MLP neurons of a small language model. Each row is named by its layer, matrix (up: input weights) and neuron, and shows model dimensions 0-95. Each number is 500 + 25 x the weight over its row's rms, rounded and kept within 0 to 999. Numbers have three digits each.
A block is one neuron, or neurons of one layer that tend to fire together. After each block is what it responds to, as a language model described it from the Wikipedia text at the highest values.

L7.up96:483506495510437514534457516508509487454505518523505499497509538514496531481526466511506497487499504489515486545467511504516503526526498472481475478484415445476499516531489499512481461535495485533541469478468472489529491486481514526484520496490520531503495529506511479504468485477483478524
L7.up215:508442526472472513487504541501490457459487499531518482544482463483508482525518520515491492500531514540493458512508508528500543463463498515477473497514491536519511443475537474532528497507503501499466521523491509486521504527499489488471489521502503482515448509471527488465475497497481533513
L7.up293:431500461470503494492538524485554501506495459508516548470499505489488498481553480478466493487508490517501484510514514495502473505551486504492520508547463524515497478499495521491515502510519527492482501474443557490530484490508477490517512512514472550505474496474501500484459518508472554520
L7.up833:517492494521545515519498485497548487497503464481528495501536515437479474500493552491449503506510498483501501488527486530515478467528515475535500483499499504472519512530469474506518461486496420464544501491514460535484541534516464516505524484525442529494492483503490530485540494517433523553
L7.up878:523467485539494465517523546478472469499499503543497456473518508502513462536473505489486501528501503496498482474457530463547475479458543483520509508505490488490468500456506518514514466438487500522495515527514480519509519480484460451532511455529500504459542474482535518532540531514536484530
L7.up1088:516503477522548457512460549537507496492529516486523453473490518461536522494543506506505448514540510479501475513498510518474515447461468467471552548536467466497501493517470501506501523475547491522536502469476493534535514498504495532500546482512477484464509502482537528482503476482498505537
L7.up1301:556476464517510470520493485479504473459492467539468495510534531526488439522519532554472486458505511521479522498512501507483482487505510529497473512507519445465510518518492511536476480482504532490522510493505497480478496465468530505502489484506510514526540464493477481492496513546489516499
L7.up1527:486487516519490447493462519472538454474530481451507470509541506451518520507506555538482515489472482508458496499515487560501532481492514485524511455510489499503527503514528538503516493454485506539504492552499467521482540494491480543454482462491490502557513496520484514470502515477459497482
Description: Word-initial letter B. A lone "b"/"B" token that starts a word split into pieces, such as b|leak, b|athroom, B|old; weaker for initial r, st, sp.

L6.up127:534490485453455529517512545500507524513504522511505462520530533477510500517480476571497463497492481484526488446488488492526533513547479449501495503546495513553489451534487491530509510489430519530472494525498500486525547510529478508523499474529526522485558497439470503482517492465531496512
L6.up147:541483495493537492459498504493451545552508499568494496497506523466469499502453473480496475497480530526523521472499513477508549487519535461500521486491479476528476479517493498503494538546500542534478511488498525490546515495500492510522505515500488494459515478451476534536492515471487516477
L6.up776:538511476502510523522456523488506468522534499483502501487507481486471509484489463538530533472496523540484499473485455531518518479470518504476470489498529490493521538482528490498436475497471500515495475470549525526492520494488507516482473532472493458511538478500499514511520484526504504540
L6.up1390:478511488529515517470493528484514519466528520506481528471503503522487454522502527532447524499496482501512516490475459518502492525473522558470516494523502534521493494526471498462550460463513506481507498524493510452520514448501486468492495483493521529499504490482502492512522521502510514495
Description: Vowel pieces in foreign names. Short word-piece tokens, mostly a single vowel (a, i, u), completing or continuing foreign names and transliterations, as in Šišmiši, romaji, Annapurna, Grasu.

L6.up258:501523471501500496531463504484497507505483535499469449519477486545527532526511539469471492509532507504495505502537526515520528501525494533475498482503469513546446460510489469496457467515499499498519498494515476487501452482476533496486502490442466514513517489491523495511503503510492489516
L6.up491:485521496461494483490509529531491571482524534505476507511524478499497491499474469477505503467519532460527469535551474519477520512460503502515537464505508513542534529533479507482483501483501477489539468529496529542537435505521497487511504490486480514535506513494477521491507503489529493535
L6.up519:452507482519555482492548473467467515482499528519484525462492561508534461512543531477481511443444530481506513495460517522472502476540478486483496467515511493467486521442493509526454473519502507507535475535490497495517459514515552457525466516500498506522501494475465492463541525512521491487
L6.up766:499492471537487457489504504526465513500531506477500533472521507514475493491507476512513468473463513502545508485501509492459529516518518491501521487538501498457543499464509533456429487520483510486514504501492510475479491510489493513483487499500545477498566473515521480495499554509495501464
Description: Before a coming number. Tokens just before an upcoming number or count, such as table pipes before totals, or "at least", "up to", "of which".

L7.up79:469465506480477494497493544508485526479491522538498458518473512504497493511504496501466483474552523496477540515517497501538490498513495552448488486480522486516521510479454542529452467530514552523494533494455490521520522522461509526464514514532541456477478489478494517513481464517563542519
L7.up677:508481501507512523488507478474465473515471518521466473472529509486468475505502517533514516463522523461526476525478483535520478495531456508522517510514530496486512511478515475470501466529511555492484530463484482506489458527501486512552498502495489524526579476493512502513490503494516485462
L7.up884:492515494447521454504467517497523496485483448527512512516468523530521498514502511500507533538534499509520487451504445528491505423485458528499522461501509468485497519498475479487486470479528498486534524528481471500505519513486546506513501480474502482501465507506471523486567421502505521492
L7.up892:501470495498490525465544564545482490495514499514476432529481470476490535515523506548533486500520510510539519503509488490500477477531502527522520491491536511516479544516494537431485472462515485484494489519512484509511497516476540490494530498436520471510498481498539501491525489486510464489
L7.up944:511482530478515481534510477517502527456513485492489516456525514487495528478533497516449491578492484454480473517507532462499522453523492521466475493499501521498519500491480550536470471539488506553531498474474542469484517521494490507505498510484491459499510532500552510489541481510484539465
L7.up1086:493517483515496479496537515497485453479496541470473493502513499491466509533471487507505528512544487567502495552467508496510503536489515530463487477502473487512512529515469463525487485503521521497540517500504483518510502498495512487480487504525489513460548494494503527471544477488507500479
L7.up1257:472496479506522507509517501527478501513483531492445556492555491490531500487473552527523502504484486507484510490526470485496461503463475506499511533524497537512484532465472487473512561500526500515536484503502530506501488456456491515483505505503534529538530491447500543461501469513531498493
L7.up1474:533505491489498479520535456472517497479496494485485484513518493541488495532518518533529490496510524523499486494525510494531492433503511493488507497511487477510480528495493465489508473512510467470451473449525519478463498468508555525494507550484500523512494503471523505470541514508515505535
Description: Article "an" and copulas. Mostly the indefinite article "an" before a description, plus copulas "was"/"is" in biographies, e.g. "is an American", "He was elected".

L6.up68:516510507496568474489519472506505469462531471503526504510516476462497534476495498528482510470518477484453508510524467498502524488542520527513530499526492493471510470490470492477542490501510526498518493483480530471452540497472491542543533436475516529506515496484518434576526442520506504492
L6.up689:541488520510510458509474502487468500509502490545504487467478493546510501471496508505527481529504531520463513463516478482497492485489492468463461498508518462505516467518514443462506495470485506500491512516520492514470511495497510480485514489496525510515501511490527454531507488476466522537
L6.up1070:445482532500505497477475537492501473470502504521519516473496523518460465428505532487450498524488513527458494516546508422509499493512474476485533502475488435495488477526462477510465483498539493511502519529481560521435565525483484495507494513507516513515513475551515474504540490465508495488
L6.up1157:545452499524536525503523482485509492480516490490499492514454544517503485510483491512490526514470517467525514507552451489528522480458527506531545476520533513567494522496488519469455493518532511568481491475567474494484544465457487471526548531516503486540485510464484533463514509479453521489
Description: Word-initial fragment tokens. First subword piece of a word split into parts, e.g. pr(oud), t(elling), d(aughters), and party names opening election-table cells (UK(IP), P(NM)).

L4.up65:515479535502509496519486523534451501492486521533523514496495497477526529503526548471476497468565478444502534477491510482540515501514495488509495555526526510525503493437482481499481508489503454520524483478524512528531497451494502481506527471465471522482588517492510480530494491511477498481
L4.up1627:452521486463455500482509478551543477499495470504499542478475531470553484535456504525530505478530500479515536476509461482528505503462513489475485530521506524534500478459497457571486490503493520533484547502522502503512511518461532519474487438532515528475495484442499488510519531509519558514
Description: Word-start fragments after capitals. Short first pieces of split words, often syllables like Me, Le, de, Ma, in foreign names and titles, e.g. Ne Me Quitte, Timo Meier, Di Meola.

L6.up536:468486505509477499524517504495539511532490510510533505501491472491502543505510481556507509492490430526515526530508522556496491502493482481495528534510498503506504501488475477514496487569468494480485488422507499470534506512474475472479506493499468506506495493542471501499503481509510485524
L6.up1001:512462492479515504502492526439487478502502494481541521509473512470506546470513464512483500515507455471512476547580494491493489518490498488494515516523496508507487480504500509471503539475533523444485469505487520512503469520471485507482529488483507494489515563499499486514480564471534460500
L6.up1255:500510488542448509544536523514555473497477499549488478496505482542504558498455457502510513522493500513509461524467488476508484493514491546497549532536450487465509514485495512504520471532507550521536503525499497519541503496500494479507514479520489501501505480523487499491526545473489465519
L6.up1619:437485487457522511514449555527477464499491533520518507510522505534513512513505517508504473516509481463498498482519504508491479464499499502484501491472538512519488482527508494484540484472517514478529472467534527479481494456472499537459516458466462492475565518539497499505493495530521495450
Description: Word-initial F fragment. A lone F or f token opening a longer word split into pieces, such as F|ine, F|inding, f|ossil; occasionally Dr, Br, G.

L4.up732:532510474488509495481517518521488472544505475492540458559514527552529543471479528493517487488444464468475486444488545502511483494512469486481508487541508437454521559470528513531486525469465454450508443527503475498436495462509496506523498516460485459536481487503516514492468506537493517501
L4.up1493:535539513527480537508493530513527496460467501506510487502531501494495563525523495568468524466489515530431463478484500536472499525488460518458494503510532474494492522490525522523485507480490497530487489495518475523486505477483501487515491502492461481474486448523526497469483507528481479507
Description: Verb-complement linkers. Infinitive "to" or "from/of" right after control verbs and adjectives, e.g. began to, prevented from, capable of, plus aspectual verbs like started, began.

L7.up190:532499491464540487541519524520502498496544484519488492431545537449476513523519484453459484519481522470540546513476516505482501520488499487516510472495523480520514506515510519489511471526512547473495524478505495503556497491516478543509493475522509474491556453502509464507528510479461516528
L7.up416:469477505488489501502487475448575503491535480486511505493515509493491499499454529549476515500471514531506525467539485468519524498546484518464473483480470469516512500490560457552503468493477525452539500495468492507497528511475503555488518464491504463520489465467460491485497535452493523470
L7.up484:480483507539495504500494442490539488497532552445523508537520461469530454498500545500498489499476469488507467487491480497536522505523497497513496479498477465498469456484444503492510539479507525459517502511496489466523514506518490509468482505522490545444475513541511483510567474505459517524
L7.up755:534484512511479477539513476493520499494483489519496507527496471486536469506530497508502458468478525524510488499480516475466532510460520518523512504484501514518530516470491546520475546477515531495493504504511528512517505504531469529517484527529508484466532476521473502507518507480476530486
L7.up760:511443478463523437518520493547488485462453454530521501496495511457503560495462476494496530533517528488535527461519504460544540454570536484498481542489498500514490523517504538509461508495466499530512498497518516505532521499496509503481492527498497500498518498485497497489461452479536477518
L7.up830:515508501434517540516489541505542480463533477529542522493453484521504501541521518477480511523494527504508451501532478484534516502474490513513470497520513441572523532521510506494466482474451568499481530464488497463466537526523530549480487485503504515524524501494512507534483521487453490519
L7.up1024:547473498452515511529478504502518503521530465516519498491477520495509504513486504544522502471495489485542518462512532427504549465514500433493486460498470496544521490499531473541485525445539549512487508458495490529535510485539513490466514499508493539504513458491467496527544540473485515535
L7.up1696:469478491494475516473509501511481529491537475508550459466468530479508528514512473521464535555502489535475486523464471551476504567483494451535487514539482491550486509526519502536524491469495533494493500494514521492518487506489492463480453517510511525496557445503508481506518509492563509557
Description: Mid-word fragments in rare words. Short vowel-heavy subword pieces just after a word's first piece, mostly in foreign names and titles (Bol-o, Burc-u, Ell-i-ott), plus the prefix anti in words like antihistamines.

L7.up475:505529470521498509514482501469458522496485514531508488510478505502543499496469478476491482516498533499506530488475494487573503513495492500511464505496501502508461518537525469500480499473548521507539483481529508525540494561537513499466520491547505504484479513496487488498546512532508478500
L7.up489:473462464503492492487516518501512499489460497501512488513487525526461544509572482554524459517493499500476446492500536482487466518543507496520473515477509489472555515517530503500486533515520512458515491550508519475474491484533511501529511464501527520506528480519520494472443497524480452491
L7.up608:514513496530508489486522468478515498514498503473501485503514496537498489461497483515504450479506523530540492466473509483574542473537528491512492501496472497477471515520544470514499477450448522474493522497516480531492493489453496508477513502478472526488416494485494457535505459479532500497
L7.up971:481506476522511481535478495535473503503506494490495445481500525518525517504492490496462513462522536515494514493553521531558480481482527494532518460501464479520504528483521515530520451511480536507517498440517487531480499471500472534504523503504487504486502522526551485510451455507479513486
L7.up1146:480522463492510497524465503544510492528554518472460500489509513500494495463524512484508490492504491528498525527488471516525523489483466505439487519521531501512510519486495487516536501505492517500524493529515490518471491549498532512493494470472482469536500502546447446529476530529573536516
L7.up1191:502490501481447462483538487427474512520494500514472479470499510473481512518503511531474510513481516504514503497502483505478504510519517513476487503498517487521492507546484508485473476499527553510476441489484442450483474553466508508500498512501473478527461522473483498552503463525532451536
L7.up1604:481519465467543484519470504499462484491454536450482530465528517511444494502561491520479503497513506513515509547517496487541520548513469488487528526532424501492484559490527498488505473503513483538504483474464473490519532501462508477508517510516477515472512521483483497517514479512511531457
L7.up1706:508517473472482491486506496536444465532515496482492531526470571530520480511467492548506484551484513489560548487525466512518501536488470489512512484507526483461494523521502504483505532476508486546506426533480475514470477500460539469522536507477495508564496501531488538490522545515447463505
Description: Verb-introducing to and modals. Infinitival to and modal auxiliaries that come just before a bare verb, as in allowed X to concentrate, decision to, would be, may be.

L6.up234:530466501524479446513523525492457477509462474536496494506522533500498486515528521454495532529499501528514510491567498489556514540504521516508461456510470465468475515482503500549493461467517515501576532546503485503479490504443484519452501533531467454512480525505501508488471481444522547515
L6.up521:525481509525527511488515450508521475435501502460484490475500509548484472503514433485465456480486544499528497477500480515555539477523517546479474438511505515487513477465492524499508509483475518526533445511513502521498493494460506543447516520466464492473502535499503480474509497480493501498
L6.up1365:558527459535540458496524454445510486508498486470474498513480499507475471521521505502480502501476521518478496523475451508525556499489503551515482478549506482477527513470518505532472465514508471528516504529550459498456487538498474505489485487549485523491492535497499513447517516502487471536
L6.up1645:465496539498535501501525445547528501505508523464514486475525506570542495530505476556512461447478532507501488494482460486490534469500483528435485482469514508496481531508479520484500498500480456472525544485495476503460483526514489541500492517493480539471485548499520520504496525497522491525
Description: Perfect auxiliary slot. Fires on auxiliaries have/has/had and adverbs like already, previously, probably placed between a subject and its main verb, e.g. had already spread.

L7.up273:518498519440494517503535535509472514519515532491532482461526480500486504518468466525483467540486498469515482491506516490497514501453532477514529475520488530494534491449521520540483483520504493473525501513502486501504549508480545564523530473457456520447511530490511490463507500487534501527
L7.up716:467500492496502528490492468478523490460515479512524498467563506474485492531462516489517507520439516483510503499545448499488513471534465512529524523453478484498521495502515515528451509489487503495449462473466462535482471497503466524546505493542497552492495499453522508495465509496521508477
L7.up937:509512433487523515482453532504490527543563456479532469489509478486479491481497475480494504526518486531506522493501481497485482508480523532533473488499467527523527532532516503512486526504485537532472472529462486551500494500499478483513479479525554499496507493492507490510499498513522562498
L7.up1144:530511516533462509520559494507515511545520514483519471512539509502456513525500493483463463514473475513454536480562496464471465473476484479530539523504506492492492492502511516474515478451495497469529478451495458525511479504500513504464465519499470539466475497512450529519492516509446530529
L7.up1268:504451506459507501509525500526494499534548485534489497471448456525516512523485505516518491501523526473519517476474472504534497480496503504522487516519474494528471508512468520509504511539517480494516506512501465500512456512492485491473512518456476553494509492521468490536504489464547507501
L7.up1370:514454487511541447518532488499491477515515474498529515499533451518482503509508476513513507523535511518536546521450475513544488520506489470480495502557497481496506481548470515482494503506532489507501517500517500499501517490456504489516500529526469534490512522476513554500459527489545503508
L7.up1407:496550524519517496503506447476511496491551530513514517480517538507508503517550493498502463516496479526462495512536478506516492467509528531518496509478526517530494469495482472523499480504497495522505492523496489516417442511469544495515536531481465501448484521494501495487459507497464458508
L7.up1590:522522527472507512499545443490519452474495473479511492532502502498481492532512465493533482549518514510488549471471498490499507543521475483524499465447518472491477442496506504466501493528483473530492458483490467507462548473495512520530476489454514501546469517489481487488525520513494490532
Description: Clause-ending comma after events. Commas that close a completed main clause (often a career move such as joined club X in 1991), before where, as, scoring, but, and.

L4.up1081:466506494500502456460511507504565486522492511483500473469533514530488495526524458525551488518532488501517467502480512493477511486465507447524496464468537501488479485472517502500483499490528514556479447468453480523446460526468488498497468481483496523483555494524475467470525494493504489497
L4.up1170:516501477501502485541500543507546480480507504524517458497486499501463487524512509474529459505493438518544485465495555519523517515533485522515481485514510503506534512465484489497501455524445495508553460459503477515489477469425534461451425518480486490498514501490482470469508508549491505548
Description: Infinitive "to" and modals. The word to introducing an infinitive verb, plus modal verbs before a bare verb, as in able to, began to, can be, would continue.

L4.up141:507514520508573492465476448590537462480470473521496461473467517478453470538514536459504507527493508491543519506503510519490566493496488500488490503443499455465508496483495506487502493450509493556511470532501511464488526494454481485490466458502522489550515512516475527509483485464456482491
L4.up1133:492514517506499494439503481526497522473480508548457496530470493482498500483520479556500475484465468478479520462511463464467535483473526482474504467480490505471450515506468483526516525499488493500555530547487464551491507501454460487466487458517508498533480504496490527517523455503492506539
Description: Clause-ending comma. Commas that close a complete main clause in encyclopedic prose, before a continuation such as and, but, which, with, or an -ing phrase ("the chart, and"; "sea level, but"; "large margin, earning").

L7.up299:459500509459478492548484506498528508449523517482508469488508545524474467495486540521495504478498481517523476470504487496482515503548456458480481485460537506465541462477520507512467513500478477512499508504509520497544474510531543513535530518503517484490487502489529501460516491515476503492
L7.up377:496487519467528505513532505498538483455507511534512520470517514533473517511462520484541505513493494470514506515510526517448493526496554486488533495488453482538514506507488532523499522543480438449512508513477458505505534492478488500494558517471482519511477511508513531486492495482523522485
L7.up390:469524511522512536487463534537481458505506490496491536526489470518481472512524518438512484510511477533517499497497505473486519469500521476491492478508478523513532503515509507483501490508527501492510460511506504491479517491478480510478468456465476537503500508500523503504519533506450502524
L7.up1105:500484515489512507537531545565464500474528530526468558487517480499493466486501492533496481531504462482513470501563449502517500522480475512471454521500496504506506501501463463441517501515505474562531516600496479496518493483550523509521519497517466521516520491509508497494527471426546526494
L7.up1143:452468483516507454498489464488481499493495516475512501465486494526488516503469498507502439499487562508524513552483448456510493522471513471517521491511500508527500504507452503503506491496469504450485523491486477503498554515514468507507494485527474490484476529484504490492510497505510486471
L7.up1229:501457491418510551489477516466476495479530488486536524474483501498504502480508499483482500487515488497527532496539502469458486524497432479505495490484485522514506525529517493527507484523563484516507514503537468485504469527438494539477545506516524535564495504523534528460511497511528527504
L7.up1233:515471464489449492514489488490526504526512494551491472491471523432487496491498537563500533517506447488481528486539498502479511467534494481502497503495524538478486499473515492511492486501518500517538523480544487485525460526510527461508515529473479567515492504512460472485536507468464468511
L7.up1580:502481437467480508519512520472488443480500508490508515523525500506490518475517529469479510524496490541533534484492521468433497515478482540484501503454485531445484522485495530507485526529528504517510520488493463511456481490462474489512541475457476525481518467483498500514540516508543518472
Description: Word-initial letter F. A lone "f" or "F" piece opening a longer word split into pieces, as in f|earless, f|ired, F|itMoney, F|ukunaga, with rarer other opening pieces.

L7.up122:502529524507493492479500489496514513501547524455506531493506470443514502512498484469469477463477442486564499478512504478499495540482510492530441522513500496518501496489491467503452513493525502484494504490473489522525464502475465495510502533474531509483495474489489499496479501493520489468
L7.up224:457530476511475481508521480505493515476506502494490514502523547507491510513502502522544528455474505489531486497505467496516503478477494490501495474539545496482501535491489526483505508468506476528523491477540512490556493525530531484520486538474456515586460523458530502494590490486503496534
L7.up785:492501511497465488513549469524516546509518532488505545507541547485480517503510476468505510481497470537517485493524518491443455525479491536514473476539521486523520501518536500496506507491509483512476455491516487512566490483492508511495527470497496468527502503490464488473555492513458451522
L7.up1041:493514449531496577543514513482498496528507523500541544503529530503507430522476500518491493493495478496514506523557473517485511549530489537485487485487479495509540480463501501546523484476449528514531501496485534455530511493523489492470479548525499510479497471507560494496494479501496554506
L7.up1080:458526535496505483516543488489488502489535497532517466506498527523505531495516516538514493417493505509489512504503466462473494530515459492503478480489503467474534505506535505466457500546533502507522489500515488504551503548502502513500476493500537464503460485499521471498473507504463518536
L7.up1094:532477481472450469547511509532514471490491527493531510482498487495505581474531487499483507445515530509502431493547476475506511531483510456513491501532485472457537494484510530515499481523461484473516481531525514491517529452525499475512525531510500484483486486530463494512464500514477523494
L7.up1398:491488484474482494478458517482470508519494506502492503486500444528537518497514521476438552460492503507484517476502510524470508522512501503515484506453521526548516479468518491522472467527476540542494475516517537456525530522505519511537472474501505496517460509532517484477481524483519493500
L7.up1577:480517519537513521480549506496502495512516469558494509505518545492468515494494487494508479488511528510528526571478499519466530499528499485495510500527525457461515516495482474503474464466464522551452494495510504508525507463472507522516481539519514494499485491570557489494499473506482484519
Description: Before a coming quantity. Tokens just before an expected number or amount, chiefly than in more/no less than, plus up to, a total of, and table pipes.

L4.up17:528500531507494511520510547519516461459493490517511446502496459543506530491528469493522488503470465495492488535506499511503497518483475519521531520489509502524507477490475499457513502511484492472497522503479544500474520480555519484528512529541481539486510500491479498509522547503496478533
L4.up1321:482457532505504501517520520488520467488505529514540479517515520531482545487498451492490506469528517483515497437461537506478535533500519524543518533515526480491509451482481529489449470514471538508477507497473509512532521533469493492484503527467506525477528437463508439487499491471537470496
Description: "an" article and prefix. The token "an", either the article (an interview, an undisclosed fee) or a word-initial piece (ancestors, anemia, anchor); also weakly colons and dashes in infobox lists.

L7.up399:526523465493526465524501491492483506487496554535485539512495510530531483531500517493456520494501463509476526547505512468497528542518506524500468481497479512489544470535480516536433475454478495525508477504492500519520507523472510519494504503490497510509523479455513493509532514514513458540
L7.up453:516458513530506495499532508447535502474458491506485488517517513500511495497493478503523502528496500505523458448512507491497500499540523518501481518468503519498502488456525527466554479519494487553460516546466529469515493473509492515486508466502456483513470524482494520449496504497521487512
L7.up454:542462479533529473489524480444484476520498496526457550527523479479516487494513483469518508468525490500523470539516495465470533497481522476513440498502497481501533507531469497560480531494487504492506493508542502469488488511491540460511531460498481519470496494526470526504453535500507461548
L7.up482:470468497509524446481522466431498494473453503466514484506517488531491514509526478485513481513508468538518554461499504496523531519500543502538480463549475481502524501507456496505443509439523498558503491497505526494477526497497541480496502505474472524516481516462450487494525482472503485507
L7.up573:523463516513530495490529494542542503460451517480453466531477511501464476551481481505487550465552480515495534475481491491505486516491513518476479461512493458490492549480483502494519516493549534488513520504502513507476487531481492466497524524503472443556490506517534492512485469477479481509
L7.up905:530462462539521487477541488456493524491482528528512524514506497530484506504485469457495495554541486523527538526513506494527501525446478436520489492525483516496514495534458464536476534499539465524512482495495550507500535460481513486463515499456511487507531521469503485458503505483529435509
L7.up1431:493482523506538482508531453448505531471481504462492528493527537557475497517509482500524468475507478521438490516491500514521517542488487447472449486492478476485518503512455509544490509463480504488535463487492501521488524515481514516473531508467470505484497488508494456519485455509510472518
L7.up1709:514492494483536505468534518529511499470480480502499480510477464492495514533466472514519499511489426482485482528493529507511436529476503501479481461498504508506498478441463446523491519489512507493522510496475486547496463529439491517492509507498491499544476523472455509492524554477509467478
Description: Pre-verb position. The last token before a clause's main verb: a subject's end, pronoun, modal or adverb, as in microbes, they, will, already.

L7.up17:524495482526475499502492463510522511541532529540465479509496557512503517465486488540480527516511525495473499491474515532499526477443451472505502472488517471496447498496488522497495516516495490483520482515511538530430470489496508500496525469482527532543455511482497496480489493501548500501
L7.up603:503441505525542490527516482488503495525521492493475483511522503429484484494534470500499546507477530498495545516528507471492438505501489475499477526518488477497487485536451473455501513527514477509494501519524555488467526509528491524475483509471509505529515503535434491466486500454469480523
L7.up776:564559515489530518466485506515493507474513450502478509484515513485517507468469508512489492525501545487482509538485505504514499491475511520499475481471433487515503479470477464495507464461543495488561501522498494526528444521501558519504519517486489526479436478517487517565475526509482488502
L7.up938:533494541520534512522483527482454512497562437510515483438484480471493501496472490523466515515481483567468457460540512468484483482429532509494495517501504506470503486496458425496509523526499487510538486471510490518526466486525501485527515487443550502524469515532486489524520453504477494524
L7.up1169:499545497535493489526486514513482483479490494557497508511523492504460446482474531527456497521508490510509456486474499491493471482482508523499525483504483477492464527503522497507504517496474498503493501483483550519493495544515496498506504575471481513517504501491488476512492442546445509510
L7.up1480:507464522502512455496488455466524498467538516504489496538558528481510476475531536506483494540470446512458503470497513470478518522516506473478452541510510543489479483502509466505488440488491498494495537508502516470488493492480511519486525505467514507520476456479491537450537465494498476459
L7.up1548:513527496498519492512503495483530527491525485511470522516480513437499501470522541504462522494523473506439497486519511489557488471497494452494505502507491468469483527567468477482499474492466506478481573521490514528446476492505461521487469505477530504533483483520516485510502468518526478505
L7.up1657:522501542521531462535539518510487498510485482529523490480470505463500497450509492549492492532482495494479470469525511480507477475473490485460460545481477496511496523502481497451500480486510498477503516484508542483440496464528495507448517504438507498529469513508495529488548482498544481452
Description: Party names in election tables. Party-name cells at the start of rows in election result tables, such as Independent, Conservative, PF, BNP; weaker on political compounds like left-wing and scattered table tokens.

L6.up57:511501494568496491504508495493536516479526541502477503535540517500518522533574464502508479499532526551504517536518534521529530473516488501517498452516485508508500501465498503481486527493499506488484455517528520532493524525528496472500518508510530548502541520459532498474477475515488496481
L6.up376:511480522456498491493465490543501509485550539524515498518487543493506559480522476467489512489482551546503468494491490501480472547453539446474478479513481502520488473503559502493503480471539470472447501489536496493519468494506486479512488535489503538513499436460493495485461502444500504470
L6.up1119:525520486501505487510505487508513504476490522489502513526524488496445472512492468502507491494511527526532528524498578529493538527470518526504501534516514474495532511487534505470507478475518472492455492498518493504498515522508514517480465470455490536512457481485498558524472459509509472513
L6.up1563:542527515499471489529518495497500498536485528503467466528511495487456490476505502507483532523497509532523503475505488485488472481461485544491515555490501498505502495485514529492499498508479515481515492534491463483491508505484496535519478518461455476513537493486520484446499497478448496509
Description: Mid-sentence continuation commas. Commas after a noun phrase or short clause, just before a continuation like and, but, which (e.g. "persons, though", "whiskers, when"); also was/is in "and was selected".

L4.up155:504510465495485512486460520438522514502507492503476523478523472467549514530515432499516503537484469446505532514531550510499504526509474475487483529509548526478450495496482450523542472512521502503484482530512514490504467513522492440503486458498490549484474512489499496495481521467532484483
L4.up780:463457505447504508514516489485512488518492510501469487516515483549510527466555464487495548542489519491532490534494543504478538521489501474474488507519531476523465479488512525453512460536493527455480491523438490514463488527531524512516483494432493496542503534555480464489463543480535531493
Description: Word-initial letter fragments. Short word-initial pieces, most often a lone " f" (f|an, f|ascinating, f|ingers), also h, c, p, st; sometimes the preposition " in".

L6.up281:480510486493505500514501515499491514485475494461538531500466491510437482532511491530520488539562495471486513530514502449523469533512490570509555521471504500483498480512481533507500526530526477474475483531476496495497524473453535478484511474525520480464531521480533506522499491538525534507
L6.up807:485469502521461504487492515515470519538445496466498478499509487533510513534483502509503513519526486511529480474518486502487494529505512549470478523482473488485551472477475526508498492508467543468533533530482544519527513494492436529447511493506534437464459509486505511523506476474515458492
L6.up1286:528523491470440507491507512537527495540464531469509515505527466533476514494489497505512517533532526482505474472480470508483474485481460523484504513471500498519532475550539500510510545446523505505565522486457506496517477497475481522500511475495469500479452551516526535481485468476481496503
L6.up1287:493540488515498491514479469554498466500487512508488508545520546490483502525525483476479508505521504521492445502497500480529504489492516515508510490501484492471528528514498556496511548476560515503500438523527501520470501496460474489484499518510489464515552516469506496518502506459521492525
Description: Article "an" and an-. The indefinite article "an" (and An-) in running prose, plus words beginning with "an" like analyzed, anemia, anonymous.

L6.up269:482463500518476526544449523472488504526480538543463499475479498494514502467515507495512443522518476491478500482466511487527488507494479465543491483514482502499509513493442501513496491489503518505497495501519497492503509504478469510490519510535477550490541494441489498450542496525517511500
L6.up305:509476479456508511492543492487499479495529515506499485466524518504503504520499529518534452516505500535463555518485543508496525518519531503481500448523415473482475465520520544473468509505480525504504484519491504487523514498481508458487508477478477505522528505454509500534499531506490504531
L6.up369:486509512459490545527532453510521547489521508497494464522503522529506526481471512518466532501505505511507517525453474528547503482500457480506510498508502491560469512544481460529498466534513469512505484450504497511477490522483518522527476485523519501521501521472462493543543541491471512511
L6.up970:478523476463458510521495512490497469498518489533510478483507523534509529507465523520540504526501546511532484483460481459482500540504522489484483491512493481485522498491465485477516501499505516481561488492521471504502552535517478524480505457498503523507512473519498516527483457505477465492
Description: Word-initial letter B. The letter B or b tokenized on its own at the start of a word, name or acronym, as in B-side, BLT, bouldering, Bodin.

L4.up588:500468526539534515528516498476525487442506447494468466489550502491512517448499535515509503515456501482470537499498533488546480490475489472461503501526496517509446516564508472504512517463546495465544547475483545488485505514462482507499503451451521529522502480513524529421523455503510463484
L4.up1212:518463523499498495469543485499485515510464490499497506468536545489504534537499517539451535502468476478451502491503434551449499513494454505490473500496444491512476511525476492517465512471538502481520520487501491487528502489486505546531499488492505510484453516487513489504508512473510489522
Description: Elections and competition results. Words inside accounts of elections, politics and competition outcomes, such as run for re-election, elected, Democratic, Congress, first round, votes.

L6.up676:506537479537542453484498507489525519453495533495522470478470507458535523546515510511493484507475435521497548522512476509523517525465491532468524493492526506497502500457487474512460494449546480494486461506501479511471491541439486486522516483460488466481468494514448518508482489496538501463
L6.up717:491507547473528465486474515437490495500510537473508474508491475509503499478522539500503499469465525495528543505462513458485472520511488463489504465503506527467482476503513499564496474453474467492452473525513484489539448500488525477524486485497511484485446478480455479513475464504485514508
L6.up1062:525501489495494500483473519527530499508497511495477484472479551512510514524493472511515503492512551543575495487514454495493496452470462503521535469476495499513539499512498509497496470497487536534508468482455530490517514498490480477470493509495470497500522475500501454495539462497483504489
L6.up1703:463497519528458513491502511470483485530505480467530507469524471514487514485488471484491448515504515554478510500500494481514529532513472530456521472542531513499556451490490498462502523503464491497505466542499448515478451492465520504495491485466464526521501513502494506497477501490514520519
Description: Pre-verb auxiliaries and infinitive to. Tokens right before a main verb: modals and negation like could, would, not, and infinitive to after decided, failed, tries.